config = dict(
    head_dim=64,
    vocab_size=7579,
    norm_place='peri',
    norm_eps=1e-06,
    parallel_block=False,
    extras=['capped logits'],
    optimizer='adamw',
    learning_rate=0.00115,
    beta1=0.95,
    beta2=0.98,
    weight_decay=0.087,
    lr_head=0.00847,
    schedule='wsd',
    max_seq_len=1024,
    train_tokens=222400000,
)
MLP neurons of a small language model. Each row is named by its layer, matrix (down: output weights) and neuron, and shows model dimensions 48-175. Each number is 500 + 40 x the weight over its row's rms, rounded and kept within 0 to 999. Numbers have three digits each. A neuron's up and down rows have the sign that makes its largest values positive.
Before each neuron's rows, "fires before" lists the tokens most often just after its 100 highest values on Wikipedia text that the model never trained on.

fires before: "==", "The", "In", "===", "On"
L2.down81:538502482379479470457538557473541483468407503512432514531528479505481519512482518494479521463477514517513547555485530478520502488420433495441529560500547514478490493523570550501478584495469591513579511508482473459500525512467524471547501506530552474475444521479586546459428509526511438519458514509505574561520497553482484470532491513480517521554489534501489508528499534455554477545566

fires before: " |", "1", "9", "8", "2", " |\n\n"
L2.down611:539470546455446565574491507447445526512510451475498456517553490400481505517545493507539437533454507492462558427556468523493520541430517522480570484494585501501497514524483546476522526442505476503494547462531482495555579448441444478536539557524504530480464496535539530423456489535417472465508513484507516518518578498462436520446462507483629447517478428526518486465520458466536503439526

fires before: "|", " service"
L3.down391:461578558507449545484461507543514487513457491471475512493496540551469452552517511474527508487526468508479554528568527555601550494518497455541509572521486512537517415565507444483471537483481517534502479568544471507485470422536474521520502460513484485541458495516527479526553532447462510467488471559511497469499452529443534600449482524470542450476504455479511517456424527477459485490439

fires before: ".", ",", " |", " /", "k"
L10.down490:435517566440467485511489500484475414458455440471522450464486481507406489485549544424526471497447435500507445435480493517461509506566561469471493468560544539512522460560476440499540497515510477475456505500518520593605510488536531473505557464487479491431526464524527456475500512514440496534525440520505500538499556460541586511460541469571455494589547526430528592492497529523518466563522

fires before: " ", " –", " che"
L9.down52:479520507442502545491508456522448486501481532491506508517598547470491547558514560533524549500528505548528511458477500549503494369523491521507479489466527482524570457476506405485531600573510454463511455470503494581489517501495475511548493484511525499470452519486494484425514483534406521479454508516471510438528478552545499517520512297510458524514527501477576526526466548437565420442493

fires before: " |", ".", " |\n", "}", ","
L9.down282:479532549387484453461551581556560498533490466521455508492518518493475590507525570449526559436473529457459502484512448475519519541552590508505498487506522559494470441489549543472447503546497493541402565532515527417480544501508434529453472530461487511574465484548487532467547486506520518503461524495482462465529511524510600487468437592467436498487488461476455483541554547476514528531513

fires before: " |", "th", ";", "."
L10.down462:515511574463516478532541539514505464511467430511508512516508522551446558476528459448519567495491433455586521450506530449505536495482547474463472485461488562482537521517519485481573486498483498571486496494472519459495506455503486495484531502536517472433503506475492478482533473468532466513527500526396449496468551559518485470490590417461484460411442530526508503573466526489485460389483

fires before: " ", ",", ".\n\n", ".", " and"
L10.down330:428526466571446487473555470485506482540591576449617557521484487480534458541510528565472407503519531513462442511469495499465514440413512433522490436486547486511457486516471475522495502461525459528491600469498508499496471551525407488540513426524541467498457508498495463488550460481489488458517503534487562524402491524504457451535481465502483556479520478493506555561479549495446496494506

fires before: "0", ";", " ", "1", " |", "6"
L7.down687:512403481470521459473516417454519467435547532506583449467479482423526579470545490463486548459522465506544498466545481520488502514453537548525556498466494519485447496409497499514494443468534522422455538514520586436483590450523548456563470470486479539555487565516474493438535504494421521548506415445494539500497506547529432562504447510482529435494479487546547445530506534461520588496507

fires before: " |", " place", ")", "."
L10.down517:484522493557443448569501481532503455497503508451514468501474542480576540514506519478495529496462502454509561441537544483441538475516461434531540487468509510523502505603541397504542490446583462461523480533508526489553513474563480527534498564539489519500555500524523494489446520464471553507629496485467486564485450489518448504440529566507449524456539458539579422541529468407499488424524

fires before: "==", "In", "===", "M", "The"
L8.down219:523504500439477460550481526474541450472444546458437469488476498501497405473486514497532542449482502432482485565402541479457492497487526567484512524457522546521488576429506540514500458522490514538579426430472513487467541456537465449552536510519484550457398546451543525527599526520568463433565511487534445487490508500443479535502513425512543539532495458560465463476532505445515460533545

fires before: " |", " |\n", "–"
L10.down90:558573550458440442518424486457499558577493484381531473508488560409462497543480543469466523506447536544488527506565477506406522515508521537494513576496567504447452551455409499567527484578499462472484493491521512439498521486478446482505504549427521544433509515554495474465481479544507482526520454441529545469495511499463571488542512474498588465492542465463541510453536488551441461515482

fires before: " |", " |\n", " and"
L10.down693:549542420509506544474581447482479482469559469534520530464496490482472538504476567502418419537454440478490534518542514534569571503521502488478428468507518569485491511550425493573413515445480487478492461578524482456492518519470529486555471546455472584494504511527511518486486585431441446519501445498535481505540497519494543502532578443524567446457487582521534496506524474475483503530460

fires before: "|", "-"
L7.down36:469530448591482523538466432525446516473545473530497549630504440490519480508502451497553467511522469467521429542451431438483455461498565552492519448569498534456471533561494514541521489451493470449455555477505490447478475459506501497530488542472488527451493450563467497501466461518487489506535464488499533573500465455462529514501523512495501444495456561555527483462505464550519437519437

fires before: " ", " the", " a", " December"
L9.down36:495523483507537498474458435473488493547453571396521504422569486483545521498447486527510497496443438511481451426573460469571486541466512478483506581466450568433511475551519498509567462416555536526467475485514476450526490510530474505548572484424513552517504484433508476440498523473497502518537495519539494463505599488507472490502429510515527465556563531510538487488501455496506495509502

fires before: " "
L2.down206:544456547540481508555528537479535503486437472455493535450485535516444517535564505455519489544457533489521538479456611482495521522466507535534462460538546575521514571467473528531522514409491445480509505486486536466487463520489554538499543497478514476501518454522481460493502528517473452514568462439504519408519528595510510509510526525536520370521467473494533511426472533462479528472470

fires before: " |", "–", ",", ".", " |\n", ":"
L2.down274:517502484502480528523495447485516540590521529541530502469562498455483506487512485461468551494421508450523437532481502571486427458514477468575473505448462450407497529501556472492520484490457417471567498491562475534500512531507509517486446531526504543492461485526495515494472525499561527534536506503486535537587478456449568462501407527529461475442482532475589491460518568468499534477462

fires before: " |", " (", ".", "′", "″W", " |\n"
L10.down30:476427498715437507497455519513522521452555541422471437558519486476552574470524448531469531522553511548547521525479552487508442522479439472551526457541472509472509525483534502514599475544546458462464552496440503444498544485469558524452525507514508554524464415455518462525453462539455475444503524498501511542500415533627449542521540486471476550567532442482435493481499513520471517507502

fires before: "-", "|", " "
L3.down699:473440500508465514528570570511502412480433480544372508433607540515446437500483506488461606509463537455501568570496561537496512508436502566476518518486463512497502483397503591532448490476525544534564527457494508462454516470485488456517512478533541489559492523515489547535425417456558499532476550529497548561484505468478466492523469479525496455514542508456483444497459464500509575508514

fires before: "|"
L10.down545:465538490602508518472482484580492485517433498538485459519478483495488425513486490476453468550522555513527526449515444473508435511490578535486513479480527492446452464479446551480482486471579544476513535553393467452511555484500460465500467462512464558470557484479513521487446521517563464415484417464472511428521540503585534498472440521388510478471516563530493512454533504518493524422489

fires before: " ", " |"
L2.down506:420526487497476432560513575460538492544479477513467533513484527471493502504464543497481499538472437563484571483506488488463542533397509488461525515527449522519511521459385549494503470431522494476549489485494519493546525416492572466462536509535498474514521430487424525505502463566473462531547540480483531442478465464508485495496477482464564470531498486505481503556489579550485509493496

fires before: " |", ",", ";", "0"
L8.down402:533516472465515534493525479610491468475502486466429467482506496465434464461541514490458462487525496498527487559488474495529471516482538534510525523499472478467458493467436544559494466475477542518523541520492634488578562534415547448552489528539553565495461487544412487455438523470496493540499558505461469445515472523448513532517502493560549500515495580503535483492490462511497471473490

fires before: " |", ".", ",", " |\n"
L2.down229:530495509486493573480506465496535549496524533464538496499441468535425495497593473533452520461510504507482519491553495516466451509465552512546518456425461536495521479473481451528522473485469513501551591530534512557506563556605466492420507519545520514460468477492578488555497468520461533515549538523374483489481466432473501457431465471569502555468509514559542445501510519500512500498469

fires before: ",", " of", " and", " in", "."
L2.down470:508544482518567520491502456541485534488559600531429532506518511537498463493470480526494555428504498485485459553499530558537463431551446580538428522481494448483531532555523489489519454460529470506499511404547517503419529561537565510460495472472447484480510439526462443512438406474540502542546466507493422417476435568570513505536484516501464527487482500515503515489469538452426526491407

fires before: "|", "igg", " "
L9.down230:477488556537432448538485443532436497562502597487532508496535512461425479526479530533509484473572465507450483488566509453515498501427547493507499490564466493510499503493510469428493502461476430451535508523510465525498526541531459568559561474489507477493457474515536465469519506454484427476502520530563457405537501541515511533485521493533489561581503518436531511473473534508425511453474

fires before: " ", " |"
L9.down33:476531461530483412439554485503529492483461533481533521552470484469497580532530536472572551521458528570481509522426448432489538487496535499506453531484478481501513428428448527434464489449511501501467451536521503478501484479565528486450450509441456500458489408532473475503492518514508539496443514468587514417459500523527478498478455561502464503465562461486548519495498570552472537509500

fires before: " |", ",", "–", " |\n"
L10.down703:461461493503424483518480468565557504531438437475513535518513446449474517508531538506460567529524471483586540503547505475594538444530430470446451496500501495517498535479482479567502502474480506467495530493559467545440453501525494573465539475551467525503476434568549531519550478499539484446378438477528474511526466490471538530440568446551491569543474480510510473450553532469483486546456

fires before: " |", "1", "ong", "2"
L2.down491:492401497490489514582462550462504536549488355435549447526527495468490490569511501446510426493537580533472501422484495480464545559466471478476574498492535474553424530498493527478516543453482530433502495497521511508579536406477427386479501540478467464504491530547535584547448496523498536520490570549498517517521498529426503464426548536491530491476490465418532474508476487483508535537534

fires before: " ", " X", " N", " −"
L2.down299:562487521442498490541487492532507545514488539448496462559584523461460533558515498542501601473566492471451548487473479478430450490507463493517483569427450474471531536496485399450466447468490455487503526501502428482487576474528492509511488543482483514429484492455533408481479399474510555535548508473477502521503452482433490476535440421497459535477515513452468489488591511445500480472403

fires before: " |", " |\n", ";", " ", "."
L7.down359:568425519512467502456534551410502543491489442521481481552507483553506505487564565455548483536515534481490541520477520479535564535475491529472485442466521470524478558481451461509489529421492474533527436486506506514467477472503523535514442483489439549477508547527523505503488477459451487471515547484469518590525472481548516487525484426498461453424495534474544492499469471523493475494568

fires before: " "
L9.down446:487471560470481520457422512511545461474559521591576500492497479485488543454477540511458559425604414534463598467487446534461470530467515482543504505483539512453506453511465475490418544528491460486549487516516509547440582501537524469549472523523554490406497568510520468420507495499511551522518484502590565538520539513475482487471478390519513445502446524511478455581504547516471507463379

fires before: "."
L10.down136:475516506497551495565564534514523481553480480498516468508502500551466497470506495553550443448531473457457499443496551479583502459477485423477506448515523521477487562538454418540488437513492460498482494531486519518533486423479528557444587510573558530516558501552475489444503646477425553494483456565474481512529551476487502526535521496559472504445515514484512466468508547489473555481461

fires before: ",", "–", "\n", ".", " he"
L3.down72:503530480466489513530459437428506537574549519489499478485566472494458433464442534552422526457419463486481497520476465534456482456530586519540451529474501512484543543523481548514443464552573497505450567485454496518539546558536556491450489518551515508505479462533462529545542499483566505508517440568578488576474470563500522472486526453537570555516511553502537498465521565491502479545463

fires before: ",", " |", "),", ".", " |\n"
L3.down693:546409482544472541421509520479548517440403466398530458528548556447502465464461539503489550533477493540603532511558515470433567503476584450490436477398425477478476537510516413499586558513537576492502554541545525564476457546580503489419487504497494549532487539521491446457499485576546493530535416523501533470486502513545488487544541507525522507554570471448508456498542495505517499565484

fires before: " ", " |", ","
L2.down572:600439594485472547481509535483459426495544518491510465498485607500469544570437500523565477494487488525501466505452537514574493502499506392512477473543546576470496480506507575527529524494470442535563437559599547509500518500496501481554482562475532544476471475523463417393530573479431541491479597513461425511448580495478528517486496449533540436534517512524437457529467455486529489526540

fires before: " |", ".", "}", " /", ";"
L8.down291:522514503470521519534457505470507577498531465530485492502518458481513510529512527498454493563501476456555522490440522526482527522431492586514456428484410515494509561518538494486491500530491504480528522477541569527488587498476546474502520494427461464431497379500473504521407433552513574503600477478521463522447513446518409513520514492468541485511573526482535510516554505552405419473467

fires before: "-", "==", "|", "===", " "
L9.down234:432504473522471414516586551512537417538434519488466562474486500587476454494466511497468518539529544494526576568474531492472528477529539514416526491470491551526487498481512577498512598431497559570553438481489461477491546484500481470538481504534481519478412529468514444522489561427580504488433521533505473529496450499466502465456454476445574471526509512515534522532503450446438468479480

fires before: " ", " che"
L3.down639:465456549454458503525520508515481548511483506487535454490502502435506494553484532537503433549479548487485497565440527511446523494523468461482546557520511441499453463530513563433530545430552468490528525545571564526488512495490489479598511511455515465474441489585451527473485549435501499460527568526527475480509484518525542414445527496467561477471453437423478515472525505526489517496493